Part of a small language model's weights: 12 layers, rotary positions.
MLP neurons of a small language model. Each row is named by its layer, matrix (gate and up: input weights) and neuron, and shows model dimensions 0-159. Each number is 500 + 25 x the weight over its row's rms, rounded and kept within 0 to 999. Numbers have three digits each. A neuron's up and down rows have the sign that makes its largest values positive.
After each neuron's rows, "fires on" lists the tokens most often at its 100 highest values on Wikipedia text that the model never trained on.

L7.gate265:523492490542520523466524488476458525504486463513515493538427524512526452472459474452492534460474499513506487505513511550502507542523492489498527510515567501509482496499524488519469513515486519498490550461498474543493479547556503504492495519489528558556469478475464462533504495488501530525511513452498504504492506514512508503488528467478513502493505497511514470510518515484536496523503525545452477530472533501491492500499499490534497488516513519511522508467491484541507495528491448
L7.up265:474504547487498490527519512494520472528518511512426441491535501481458503474498496528481476544510505485472513475503539486487491497528526512478493497488458493513545505487492528510530507499517477501539557473512485537503505515561534504516511537502477480515517476475510497517499513505524492522523458495461538489494513526510486446524523495462507508536523425507513478505559458503494502533482470561500494534514486514522490546498516499478543504491480488495497525464510484549496506491482492
fires on: "n", "ud", "d", "l", "un", "st"

L7.gate552:509552524524455504487492471513501560510481508470458496506523541480475486518488525544499541496541488484474524469519515510522515529466529479510468499496525532526499499546521486518488527486491494491505534482496473457525491486496495527490529500494528478510545502507490509501482432490506499498502495463519533496537493537492468526512482525529485497476524487504454478484439497481533527498507518525545546501483493560468488502542521508514490490518507492506498523510543517472435539487494446
L7.up552:485505497526447526535491539506461504537500561506523533521526520521491508551500503522499508497511509477535477495491504503490482507478479491469502547526538500508467506514538531469481502455474491548491520518521517506506515498500547499472504526488506472501502477506476515522511499446479505487512447471478547508482480517525513537462506503526537505523496482522481479471492485512536478535469522504533539576495529485528517556512493517495491441496506504534467502537500505490469546465525503
fires on: "m", "i", "im", "ar", "u", "a"

L2.gate154:485531496507535503530515501506490495491461452496502476495494491512499498531503485486477503527506499466508449480450456479526512487509493489535512489494471528503478477494476527448490460521506466516493501492492511555568499493500468451487469518558506483510452474469505487513487461486460534527520517493525478443549537488490532513518448522528463475498489483489508489487517512542542497535449527485512530511515505469474481475483527500488487499513525476515504509504475509486528524560527516
L2.up154:472475528507498482533506469495512485445457479542498461500486481500491466512504514502548499505492532494507433468472449483535487501526497455518498473542487526497480482499490539469500436499518485512492465492509503533512496487468478475484504499519474483511450465476504456497511475475485495519514537510533473465536532490492516509495479504507483489522453504525471501487487504544551521528473566452521494516520499506507498491486521484512498471491463462515513531508496520459496555541512510
fires on: " k", "K", " wh", "Wh", " zone"

L2.gate140:469548538504498528504493506515459499473510500464512470526520470483536511506487501469520547476503480512473506490509466512493486519501471512493486518517470483471481463537502508487486514484468515422483473488529496516478460535531501474546500514523504538475505489527506514510489497469536527525531484456550548477474527486511490500488530579484499503513483495482524497511462468521545501500492507431533517483532532506536474503481473520495515474494483515476508506512438489473517537506522515
L2.up140:479543502471475545496509512483489519486549496450532466511497464469512525528486497511495529471526520531517523477497466522495498529530470511475514494510491496497472488503533508477530510502511502440451485497522509503531445524517467491515501513506477506467486467472478511511492478458538499483526481460504549497499500506517483475493501563493535511518511506476516487504439496471509457519524507424525491460520502536514514530482470529498512472494496512505570504524449484481514512497471474
fires on: "V", " rece", " ev", " tri", " reve", " der"

L2.gate515:497472474487523474512500462499504545479510500499537468490515492521476512507520519545548565489509501535523500564502531537514530514533504475487480491510482518494496472459535492486476498492501544495504496513453526507475483497526488510523528499477524497501493484509509508508477466523537476495551461523522522491497508518518440536523513486511482498484529526482453493550486508458560557508487523471507460462502507530561528487494484519498491503491503497525514531473479489482532516526550471
L2.up515:454523550493506462532506503512517491472524517531543505488486455520451467496524559514542534471506518502526486546483507492471522510496529475486485491501488547492546526489502521491481518523482534509522480493478483527490493535524489512510486509464510499521516478472507494532505460521535527462540466521486501481480518497553455527497521490522476503488502530470467473524519480501526526491483482475492480521562509501509467497513451490527560500536519530502469491472489497503482527475559510
fires on: ",", " mov", " served"

L7.gate176:536526511512519505442531497508513479516499472518540520465485492508488489515536490487508479456578496457533510516527481478516512492452521501494535480507444517472485516461497486497476537482497517495526508503526539457475499497480510436498465522506511470489516511519514476486462511536525485475470497463466511504472489506526506479485533501487464540524452510484521504532478506482486481555497468536521487499501501550518505511480476497463478495473424496496528523529523512499475496513529497
L7.up176:561467494494492507467527507522519500486511481473479496477516508510480488470459491465478510454523511459460479518479467492498506515487485518544498468498444476430493503452562514472499483519510522488529456481505506527460467454518489509500500532496521505495490466506465514510501499518531527457501502499484511506469435494547534508484473500514524556562525474493504517510532500518511526521513491491532488499475455486493525499482465468494508497495475502497535459534488526497476474508499530
fires on: " they", "s", " They", "ers", " who", "es"

L6.gate594:507496497483524456509502496521523489529490510493541467496486488496504460510499541523472499473483499517501485485496516476519478458521484495487496510481488483450490481546500472484497474512473468487511480507505533496483537472538505527461527502496510444487444510492535525517481452515472482522473524466507536482546548454524490482480525485498498507493459494504485469474489500449498539504505459476520465518501531528468459467561448480439541503529492501492474507518527489521446492500510500
L6.up594:516499435511476482479469458488512523506492498459508470462447470484555497487521454518466469517577489493501500445505500481510472506490493551485466509469470470492506515495478508472534529498517515508515498540474498525494521524464485531487495497511504459505527478502521476518449508512511514494458502502464535527489542511521484503511502511478467510513488492505493474539451479516521521468477480512475484514460458504538482460516517478467509537497493475491548533526506492537510500524481527
fires on: " |", " (", " are", " had", " has"

L6.gate238:465478534464502511522441529538450500536523506482493497471486496538536454526498497495467507489474546522518503529476482509522520477530468517501471475515502504483530529449480531519481501508474518469503503519547485479492543535483518521511501488512539483498463506509520491499492479498513509471527522474516513472475518542504479444485466464483500519533459522527527494552519541466486459466507512478543504531495480500477557515554477505524535486519483490519520517481521463497505495501503519
L6.up238:511486485512508476514477528498512510488481519460484517528501533481487502551535496477445524478500501513483503526528498532525498451494503520503495514512518492515495475495497464507474488486471482511495560529527489473496496526478487494494487497477521460522492512506451522444542539480522486469562513510514505523472544549567478500487517566484490504547446505525511525493472524505509468478476508449523476493481459523454487504478499475480550520511507509503522487490511519518536461479479492
fires on: " and", "od", ":", "g", " G", "ts"

L6.gate220:514468503548509499513500496493518523492501494466490500467470518526540517494515510473537529480455517480511461477508451466519500502500473494513484505521525536464507476478490512532474502539482518514483504550440463468499536508543506455515468503520498467536500478494514509504513546477492512530535491528530482450531504492460474513486482527508529514544509447515499515514551481490529544490554493493470537467529509551493494483494474491468501488515496517443460477495525523516514499477492503
L6.up220:475530496512504487498494473460494506520457471479420500487517483476520509498510489486556510487493521497510526498500436519504465515531535521549498517497504499492505528458492493513495495517511473573506506504520513546456502512501472514449478480490473490527498471496523501487478527462470481531486496520530512501546560491496521484516505500480540505495499480473553466487518484547488483487530483520513460507492517548469489506512481535454508517537512533537491446498515497485468512524469481
fires on: " /", " Sw", "l", " end", "y", "j"

L2.gate600:533510518483528507487507508509509464495479517456548505556514438523528540507471514497515454463478538464525495467501488491493488504468537490500479567492530514490487420511530498497500505515483502475508485495523474493472530494498519501510495471523483516511510501435478485492499484482473498481534492482487469503485486546497442496500534429489482513524506527453529501503542459523536502501478450476509524496477481498487470505488494505514536487518522514492498527520509522505519477515492446
L2.up600:528513490452474533500483532452501493499491490516488485493464462474455532516524529485486510495518483478499533493479470511471485510539470518471519509486490475507485469472573516471538499524454495483473455500552510514493574521503499477478514501508461510510533474458531490447500481486489463477518532515482503470485511489483498490525470468493489538510511512519516546513520494484485463540504504490586510465515512520483499486490493524490493507532503533480505471490539514519516479498495544
fires on: " comp", " app", " imp", " Comp", "ch", "ording"

L7.gate344:475501522483532510513486502478508486485520483500499545463492495524545481522492487513492517465481470473525466502518441517546480529517470471525420489532493554464543508504521500457501532540506507494510482514545480471521524486531463505512500479524492536484508503483465528502501551523505532499445519535514507564478517531480481535482512520483494482511470481454540500466476473499499485519510511482482511520519510514492451529517532466519475491535499522494517495497507485508527460526504485
L7.up344:525527515493504501480521465546481513539472485522532508462479488487494457529479509501467533516523448564504490490455494493471553494478465482522443549528520509524515540478517522484489535478494517493506468477507513495475502494509488510499487474480463504511543499515465520497508511509505511499508570534522499534475528520511508481525511494482500499475541521482485514475517504479448509506539499447487472526554509523520539509540535522476487487518515510472512516450451488480506495518475487
fires on: " (", "5", ".", "8", "3", ":"

L2.gate544:502529466479512501494531509517567519471470522490484474539539510503524541518476546505512498464490492486480492567525465500503495505498487529488479480469524487509511508486480510473477467517529514498504516553482486469442500502513455487490478516502510531494520497520480518505500533511511511522504461464487460484520474459511533470535511510474535493491515507494441466500510544499495485495474477534538507540463474537482494521539488470463463463502494525492457570496524522511526504523510487
L2.up544:528532472486491520478480498510539490482537513519527510510509507483487520485507540510501530479511533500467464504516480508512505482486503537486474482480454542503493513476493493474464485492535483462461502542426491510474573494522495480524476506523539544485521511546499544511496498527513526519486478503511475480516470451510514466545515515465509464539451466542523493529552544505539538521503512521524499528469499496500465534500497529467496486496498551493507519519495484514517524515492502
fires on: " pl", " est", " t", " cl", " cr"

L6.gate155:517505487514505524505473513552507474575472523507494503528497542484518497488516494459476529535504510463507484531544493478519492543441491503515498556513515516520512478494514481471532435506474481489528521490498497495476465507503474449492506532558480493454514471506489506532500519485484494474521525466474478523519482499478479457492508482503477495501541512476459492541526528520533522497495489529493510515532532545496519501544475486500499511527482547488508520482541483448528456496506498
L6.up155:512511486501520496507477489554473510475500504476478504513478501529487521484514547488478510467520515507529505466483449497509530477458491500486501521489543508478514503500444497483441494563494451505492538500515522501489509528495464528522464505535461452495491491533452503529493495511511515497496509475512533503513521527537559484448503514493530506495474506530476525550483487483484495454481493507501495481487506549483488480532509439471527512504515465469502428483481521500464497484489460
fires on: ":", " of", "ly", "d", "g", "s"

L7.gate53:462477496524479499498532479494498502503464485507484539537552530523492518515491519530497551467501474506499486528476525454523554493513516466447526490494483516506504499507495490517517485482474473512493483500521508481444440484516545529517479478509479475477481517539466517469528488494510525483502515449503520524520577494520455468499546539497485478496497507464505495495505503510537484512478454495528460514543526493494551507529498472503475481507492450516455518504491480519525516515495466
L7.up53:510510480499467524512450500479489509517495503496472449481496449506485502511502458509510492483491516509497490455522541522493472551479516482488526504518486413514487533500517526450485515497488509528482519547507497510492516521523519491573539450520507512516492567524484521490514469496497515515479496475527522493530576510508480514518526533483473487465490509472482509462516485512500484538517479506482472509504479477473448510455527490512491504491563513498485490492521490485516505537462495
fires on: ",", "′", " (", " of", " by", " was"

L2.gate533:518497517539501518540461504501504517458508492468493521464502476478515501528518475462450458496498510523514484468496536486507511492466509480430514494498503469496467479505480508541523460508500457482463486472521478483523473498454511467505489479488524526523527483509544469529483525461497462518447513518494561503522516498499461501463477503526509501504491502511507508479481451510459524490487485454476532523492511491514491519477526524462526496537493494467495487569521561499513480477528521
L2.up533:517512547539480498517504506527482479482492473444509524516507536498564492545536508510491432484484527512510455525474513503515505504501494502471547470506514462496502501472473501518531463523505462484508501466494466481510503529448469520517502490468510564494491473420550458500461556475492481505468485482527540509496494498511503498455479491490502534500482480481499515485508452514491478526515491489471478490504485493526503510504499500463485503507479487506511497547464527527519491489537532
fires on: "ed", ":", "w", "ar", "imb"

L2.gate411:487502439475513480550492494514520492500517448537531539494528497485525547508551498511473516521535465488521541491514458476501494505477470469464540460460508487521511493464491532501522475481503480535510503511516474514470508490510498530480518521529548496519507489490520484510534490478494530477515529481488532515515521470505457492495537541502520523510540540543518517478467516560501499555492498486471521497505493484467498543517555492538507468520490531490466471511478498483485476540500490
L2.up411:476464482485501474513517464493508488477528461477517539496552485474529509502523485509491471477490495491502521505552490495525489461489458489499559474476566498466505559471492506498498512484499499527483516476533455456475517498528492537500511520511514514484500457508486487509530501477512518489526527458489510488514535472489426507475516501530506476502527545536503512513493525561502471555532496506497479494504518504498523507508527502527499475517538523512503481511467465468434514499504452
fires on: ",", "\",", "7", " came", "4", "),"

L8.gate513:492471484481487502507550503525477475531565484522486492512498480457469457497505497516475495517524491491455491492515533484548500528531550478529443471533493533496507512481528480502499499517523519501493529507543505506503485512525517524534451449508505517480496508473477486522549529491533513497484544492535522521475533451516511470450496495523516428496508532479458498484522558485514515484503519521459516501498507493491522520543482508492488492528499540484488483510544462505474517506482484
L8.up513:484476514462493505473496489495488550519527501476538509485485509537545531502496503482462464493501511522490474463476513504486493530504456504486496521454485508506514525507506527484462499475498514446511448527510478530428467540510491473529525465498474493481529502489459481500480501470482526478501548470495492537515545516493522480501501494495499511506541467511505501502527549486497501514481445538440533474476554502475466437473506516500517505505532491544518505496480512470525532509508513
fires on: " ("

L2.gate594:490508481519498515489539496494517461529503524518535443500501537498509484500523503512525511482489434496472527488486471511493493482496472472486483485510494536521463509511459514462502488537515516577502487489523411499522489511496515487463477502493466545511524513504500470523537488489492501478480494505484492505520511532475479500507446513549494474552524489494515509488541472504526522512521531524485511478540484471512483481482541507484541494446494531500484495495471544505554532535498540
L2.up594:486527508536482523484516517483510503490477527540483431521504527520492497479515509499514527533501446493470524483485475529514510484501491478524495504509478534530441497525487513490495492536506510541499458511507418508525482487509482467464471474478480535492497487508518479542535491495492512456496493539506482485540501509479517502523442462546484491554537507495490508483518493489517527497518530501486487494531514483524454477487546487488520500462498526499501508462485539503548536513527567
fires on: " k", "K", " km", " high"

L6.gate363:512497489460490484454500513476469495454482506473456553500473556491498554508550489474516474545543477487486498501525541501502475502479501463457522520541515542488460506512475490519512498484500441484519510513528483508497491493523496492515505506489548467517516510496502522501482521559517482477475517501497523504488463520527508500495556501512492479496517522485523472514517462526511493494496530522479467532475433443522459487515507500497547501496504528453540520516496489508498518465527470
L6.up363:528534490490476486493485502520498496477492565544454462510522448426488480544512516488481478520481464471482483526469510478501498492514507519513504483461491536516483531506492474515497469471520515505506463489487503510497508500511481484516490488507456451504479478500505517497482481526489494488521511471474500462506480520513476434503497537525493535496512483470556491497525456488520476514538523502572428514459531506506468471519514547471495480531494476478494508510521505504477514467530522
fires on: "ou", "ain", "ents", "ate", " place", "ize"

L2.gate306:513495495519469475519508482471462491508543439483474505498541483457501515525453468507487541534536497507526485465530491505522490502474523508516512505513471467533489491466509524529448492495491479501525471467497478506478517466498494510518504496506496518487508505545494509483505442465514510513456520482481533484477533495502493497478522530500478560531555510497510547508535501548510491494450491557465493497521539482463526426482494477474486516463484504495480518483506539496519476508481520
L2.up306:495462467500475491510533460481472506513533441481486500487529482475494501525489462528477520511517484507510496468504476538535504500448484525477478562537540473543526501491491532529494484524532472511538494482519496510491503460492484513530479524477512529472515512544501501495488466465518501496464498496506499460438540484517491476513507530489483518530548495497522507493533484510481486513489555514450472500530517499464520447458480473476470504451510498505503541489522542496492470484531483
fires on: " States", " Canada", " hold", " Australia", "==", "|"

L7.gate118:532462471500536501464479504473515477497497513527524505473477519519467557500483491451496482461512482463496472528534494448487532445436471497504504442487446481468489529483499497499531514459485446529516527511499504493501495506504493488495469484540515487521517483502475483458502500519508487475509533486489511519508494484550522523477505470472490497477506451484511488480556496493524508498476493511505469472511508537515479455528468506457524537493455513466548517529510488488516474519530498
L7.up118:487487555505465527478470495518524496497521459494484485509516522485501480518503475473491489484488530496503476489513501484447527514460492516478483473468532555490471453503516541523503518498462518490481503493512480529480486483534535463501475415469441475461479518528508514450488523529540480529496524496519486521456505474480515490497536494478529509473479480529477482538487477503493514502552448483496513504503481519497518541499473489491534497528474487490500460541536523459490490476513480
fires on: "ers", "ations", "s", " members", "es", "ation"

L5.gate441:486544515499479535459467527513516460542493483492554523539533494476481504466503501500493453492513521511529534501500512467512528527468489494532508495531511523475529474490462505457494470511521487507481511520514512466493480500453480524486485533525520485467520520489506505476494471514517510515503534507485487430511541538516480474508492531475490487534497494530474497517521454572511556538493519500496502560510477509552526545505492502489499476490487502489539444494502530479463493509490480
L5.up441:460538536579449494487494513532487467534455485508486443487520504518484485485481477497516467472469532476470517516540527483509523515492538484496445488416510489475494497490440478513556471532500507511511481504516504516504485485487545508502481506465496479490522503524510484507524489500509487475502484536480488492517512496468547509502513531499480518520516516506480502492539498533520509503503469529524530538507483557481510533520526513520529500528519508492510436496473491477504512494455515
fires on: " Ad", " Apps", " Is", " ad", " poss", " work"

L2.gate57:444526513511535505514504522489531508505496463477458468483517486486500510482469499497471450520507521481491482470513493522533519534528521479524529456512527483480497520447494486469544493497513520525507504532500496507508476499444493512487491542500491527476467458528566488506542474502493523523545506479488525498509524482467486491493536513506500485507548483528491449490483532549457519532485445473470542535502515526503461529532510475511472482471489516490538468511502475474488484506541491
L2.up57:457504478479497521496467475547485513540505475501496511485534471523522502485500532507516479510473470489507510513562481505525508541486489477463499517511496521516509521505516450478535497469515453532502537493497541451470485480533532483494458495505531506490479517526504505502499497509520545460493524479499474506510509463476502464527527517541462524497502511452520499465522508518529487523459522499510536488498557537495486496491510493579429524486491539504461511494473505547527502486500486
fires on: " Ad", " ad", "asons", "ers", "athan"

L2.gate326:497488452530525543502486493469482510513502507496499506511482521536524545456507534488514510499505550470546515501509504464515546479498494461519457500474492526498534523502528466496479492502476490480485561488542543496501487482526531482511491531499505494511504491514501527555474464516566522537516508494487516552491524503507538506527508486464468504518479524527487520472474520461507505488526544507537501525547487501487520494519541504496539461463550494475522551526497506474460500497530485
L2.up326:489463492477564507507461470496511489489503454499477510506496510523519499442496480450523508539491570510507534496458527523488506481509486478469456500525515512520553515505501493482489482488483492489509490510520476485472486495548518516483435493493479502548509509532518493495547467494509534561500456474489500508509514481494559522517539473460470522546478528515505491468494530470490513498499528503509511529523520498515484485548522512498541466471488477451510482527490525462504483502518506
fires on: " the", "8", "and", "\n", "asketball"

L6.gate235:498489543475516476519498452499484457495487505466471504521552481495493530485534498500535527480503547526494491555488526523480511507525515485567485522453465482517470485532511484474499518534484516483510519468497469488486490480468511500487459470512507525514492483507465507454500484480469514538504530505518509511510560481523500455484490551463533479491475508444528457457492468484493507496531541527520508471509486524485504510491483466490489465503502531533479512445511504506507474454522524
L6.up235:490513539516504498569524492511529468486486530512468492483506469495503536510472515495482532531512491518543470514485493519471495514528561467502488517467524497498461471532464478476493471468490487517501486521516449551543486536486504510457486479488471556517451488489479517474503486515507504519477494529442486505523524490524488472535517539468498529499479515515473438503472486503476494523500488502498508501473571565525492491486506491512472487489511452491517470478487498521492463495504486
fires on: "l", "ar", "her", " Nor", "or", " Jer"

L7.gate425:481489544506491523519503517464523542491502509506519471488494512505534468508507509472504499502471477508518570516466524485461516499507485453500502549500544502469483476456500526533483487507516518496498502526500536543483525542553524487513516509498490462516507504478488538521509477511490465534483503509499456529493524528458519519508443506515484552493489471479537478511562446504478518477466492494493542523482508502448476474537477503490510528478534518468465481517473486460464472491503493
L7.up425:494477497541446502517511506528482537492505444524509482494471527496527496505503524480518510469456502550502523521502479499507517470479505478492474519484528500463489469487487492495480527574503501474483479535486455519496495529498455475470510482508466481525464521484507537512499494503512493507490539561505498482510510477479549495513465559503482492488551448506524491500510510455456523508463494480506511504467510500491481516461477522521475543462446524478460482514490502453462521489496477
fires on: " /", " ext", "c", "l", " Sw"

L6.gate136:480521482446527526484517502556485502452447488422483514550530514508535480513524522500550503501518510523506480497483519514486517497511489513529499494529480507532469517449524521485496499530482541463483482450511506489500510483559515496490487526504488509521482473511505522506494496523470477491537435498499505475535495491477499537494468479517504541505532515509490511512524503482462509466560496450524531541503496536511544524466502511507512466517515504513460474504531506470488489522473475
L6.up136:503481506489514538511493491452494501474517512532485462520501499511495514456516501488561495473482537545512501506507550437519539452496532531536503553494492496527505478473503536507473491480484548503507542521511509494449469541480521520481469506493485513522490517526522502510505531536531541507514487498484497486501501487471499490542498498499470480485514506502463492536466535499525490526500491490512468491572494508536523497502496518515527502535538494518507511467532561456502511429509499
fires on: ",", "ug", "ir", "Early", " pre"

L6.gate464:489509504538490484461530485514470507529492490505486549465538480482492495485491463502486517459521495503535488516538474471511524512471480465542502507489503521502505489536502484479500491507489457513514508488500504502502498481533520555438448514477495473496464504495447528536480560495516480506468519548496491516475521542510541526509545493493514508497484493464506505502513537484500459502473504450528489557530519483493511491466511479504537495471471519479534490565493505440472483509496543
L6.up464:485470503518538484459560502495504527542517490504509482490497503489505551420475516451496483508532491481519481507511516492510550466492511464507486493516521496518507509525493485463493513525456487491531514505532541522469464531523508485482458474503536493531445485491532514515532495496483494470458493546508471480487457516515527473494506513526475487476498482501503529524484493454511476507511482510478506531501527490482494540529487548523511523469446525502494469515516515483519425489492543
fires on: "ers", "o", "ists", " they", " They"

L5.gate48:495477514535495482508560450506483493515521501467515459479522468526534547521520537491490508522507496509487501499508478499503506504480489480466497461483479503478539471469514478514485505527487532514569525513435499470520526454504466493512534498469471512493501519521525521475437483456531502491542500490439515509507515491536499545488501544469456512524495497476510515505468487502484506531512505476496505494447499522482509532486523474465468475472516540502496481532495530490526484500548467
L5.up48:510492532548497517511560508497458500497486490493511492501494523494519445521530501510532512526493502508550504500456477480473468542480562531488476475465554511520498488506526483490519552524492511489482511501492506522511500472488529518498555491544486454526497479500495472480483528515502513504520498517493503481479520524521467526504485485496497498522490505493481472489500477448488560513533499525502544538511517489452538527481500536469550505449502517497503464490443501474512498474518438
fires on: ".", " the", " and", " H", ","

L5.gate132:482528512456529459514518520538479479504502506490506507492507471454559506478484469506542465492495467540522487478523501494479500526490510511558510464546483488467483491520555531506515484510508468477511515517546494556519512482515496452525483484504447471515482517475522510489460462517467492483463501507510479477497517492520517489510491499529447534494540470525475476494444515523556547522505513502492493465517460492520511539491491489500494471505492516489551525514542527490484531508492492
L5.up132:512514509498469492529499483482428473527463472462517508542494463485502505474520511510487455507521547550503520512513468497483463466478503515469528550497462541530542539437521524514524467498524489475517507465479534481452517553494504504483463529522505525504519523506483475499494499450510517522506483517487472497495520522497521497496482479492556517495486518470527495441472479500536503508487513470496484476502475515510517502464500523510513484511473566507491522480515522494510453523481490
fires on: "ing", "ies", " on", "ics", "ming", " about"

L6.gate519:472471471534487536522509512526516507514513457506446489516474483496520498484487526520539505469522464485482491515515476447488523505533507495519489498549452497486534493445538496450504535526506543481513501480460517502550490549466487514455435498477468498514512461502505500555515504452510468497493503468470490513491519501457483496498468527504490511454457465529487522505487473485494547500463502511529532489495476487507492482480502505484490543510499488469470519504507540459509527492499500
L6.up519:478496486445507539488503472495487493518508483495500492502466468505509474476539504511506522470506537502474541479494525523482494518592501461499531547529490484466511502459524494498497518499482507492508528538513493504475490486459475479451485495513506500513528478534497448501493475456542518455521467469482498498465511504490500467503452514509505491495490459496492534464452449481478526464516501485509518518450477488485478497495532481517470528512494513490517525443512498473553519496452526
fires on: "ed", "os", " as", "ann", " was", "as"

L7.gate261:495513492488503516417473481475509512513524472492452500487503531452538549490489479474521475516531518527466484495531496460470505455518521451471501487555491523460515514498506492521535514523525525489497516501525461493459508474502467470527516489534482483516465483485497509532508485455492484487505492524515535489541483479508452535508497518519518511493523461498509492446477467487507503514513507516478494497473483462456465513537514511436507552528477478537517513475514498501479477519524511
L7.up261:485497488495542548536525504435511465485487523516517514560474515487493483541503499504508508492489498498504467487529505493495471513456530480514504512509525485481519500532516494484529539537490514443451464513518559512491482499494547542526495478481517479520505497481523524521519475508460486536453482499504486523539483520493449520546502531491508503516530485502468503525490514516527500467499502514470488549432496545456512545470533485491493489478485528502472494492534486553509490491505485
fires on: "im", "av", "em", "m", "if", "re"

L2.gate283:489482482488478488449527537497515506538508470512514475493501483516517503468486503454537529497505471496503526532530485519520529549490513463466515510487491490526505466503539494543523514510474518496492499444498461464498477482475483557518507484468472497501539521512471482495507473478477561507518496513526529509526522531489429496504525449519521523507495489503549504523509467476530524491494507517489505553503510526441520484495519484475472535572532506455503486491493508473522514474498487
L2.up283:507507445502505475489514510476508474526516478525512487472509438573505532473518497495533492500508528495508543514478532474512497481510499452479483489441500503529471512486477464512508526536507506507550529490527472499526486512484517530505489482455484519496465536508490484529483462489493539516515489497498515516540514551479436499482562498501482488526508472469478473489456523525511526488505523528499516522512505509512484492509508439472451541474535474485513477487492487544483503509545482
fires on: "n", "m", "u", "an", "orn", "l"

L6.gate411:513506463512486480473545511503513545461505473539480475530462479514480455482492541501503489482511534498487469528527532504521494454511492559491487460469481450517487527539510492460484456476500511508509464516492484482495502523469486492530463492481457504475512503552443507513489520506518498525469497515480568493519494451544500452479484507470485506505500482506502492515458487497486489460487484500460502493513486507493522478546509450472511511505545524496465509514468511535533479514466517
L6.up411:459524461511478511480531512518469523445489493516466480562489503506481470532509527495513506517528493497499510511538491506509494465530474541491507448477491468510503518489512488503509482455528505505486459489453506463526495510445486514512469532491486503488507505535441471490510515546522507518497521513504565520535508463541490443522499509519502539462505459506501481518460487471495475442463490514513508491499498498490511496535523475465484504528509496455468490482462492544494454504488490
fires on: " t", " |"

L5.gate105:505508498478488516485522495473486441508521447523540503518451491550503499484535501503477489474515504483506499506507497437512513491520551501518526506489510525501470510498494513524484470514492547492474530448502519508489514486521476509522486451474554478502445482467496486471502511527532492543476544465493533535483515506521519532498525535475493523505508459511546528530502478496559477498500518474526540496514474504502500502506480468528486501478486441483518501534467467517524500533550533
L5.up105:492494522529501534497503531501523458505490533514504521485471549487477475494508520493464490488523500528537522485482502467468521531508503504484493463511453520509521505533479455464473496509471508556437514481517490479505550519483475496490472476487476504479514501516522429528489526456509506475512543519495474509441504532476499515522496523493481512471487548485525467518504459562552479498474544500536511487492481457494524504512539512500520536516484505482494505487513441473486524513513495
fires on: " in", "ates", "es", "ts", "en"

L2.gate171:483486492473489570503462505472546484507528503480478526508500463507499483512476491484520493514469473502504498523496490556537531479480486532493509517474431498464511515474514519460509516498502447514501450480515468521470523503500476501525456497541498522521553517551450522494510548505485525493505508512507540521519503498471555488526489503545511496508511488526519525505502491524459510481468502466460493519494473526474475515522543479565496488474442500472525500520506500492513507514518513
L2.up171:488500492457518509476469534454482514504508476519472498518519482523459531467536512521469542533478503552450506479463509511503478482506488505482506488498506502486541502482493467493466510463482477534503522482451510520492468512541468478503500488534510476511437530486510502511507548527491524492508492495547459473521449464536502517512478499449500503467520526494503517509513552478472500477461472485516491497479458511518511468538507467476514496492538533535454525461505520508487487455520485
fires on: " which", " set", " sent", " sold", " show", " br"

L6.gate591:468461488489503503516495524446495515548502527522499512486452514485506499555504469499481501452502540525516469525507519488508504530494503541517454540539511491513491519492495508496474519495517493495491494467504503485551478479484530504520505464520501560488500462506508460469472497481540495528434537490479499520470486538503490519490532556514498446493497537490461539503516498527487494510479477506450529485545485491457453475492501526502489517511547489468517475489501485485484519507521558
L6.up591:527520462468466487503483522471524510533521506441456528465502504464450494497499520458502460500477481476546501525500505449503517509497534479474481488426490484525528487490463474488496497478488515507487516464503490483498524484515501541522494465496518513507511502477497517495480581487508450477472545478523489566471494468473479496490526501509523523495433508504484496489527515483533451469508500504515484508534491547510529510483499510520482478531513531477493519485474478520501473496520527
fires on: "ar", ":", "as", " the", "al", "at"

L8.gate525:484453468496471531495466482499564513524488523473454528469502538508516546502518509475513503476498481500462488511461559557497472499457520509552523520505514466537485472574511494490511480489501452516524463469523481474466470489543508490450484477539491505499483500489468454519505490480516500507468531496533494556515536501500467488487467468507476493483544522515514479514499503514510492529494499479528514476511486503467496472493522509508517499564512485492493492514480518526515511482501487
L8.up525:484501501523478519512508464474495493484485532458469515492497526470470510517517488482481522513524469492522484553469525492485528502513550519491517526499489510483473555502514476497492496503470491511492494493522465554495548541504493493524476488483448555507485458510499485480508521471509556527527452507574467521505513500504460547501520457479500538519518520536511521506510519525519455502550516484542455508480541476470504482518518518462516492466464501503508549505505518490503501516509480
fires on: "ar", "n", "or", "b", " Iran", " ra"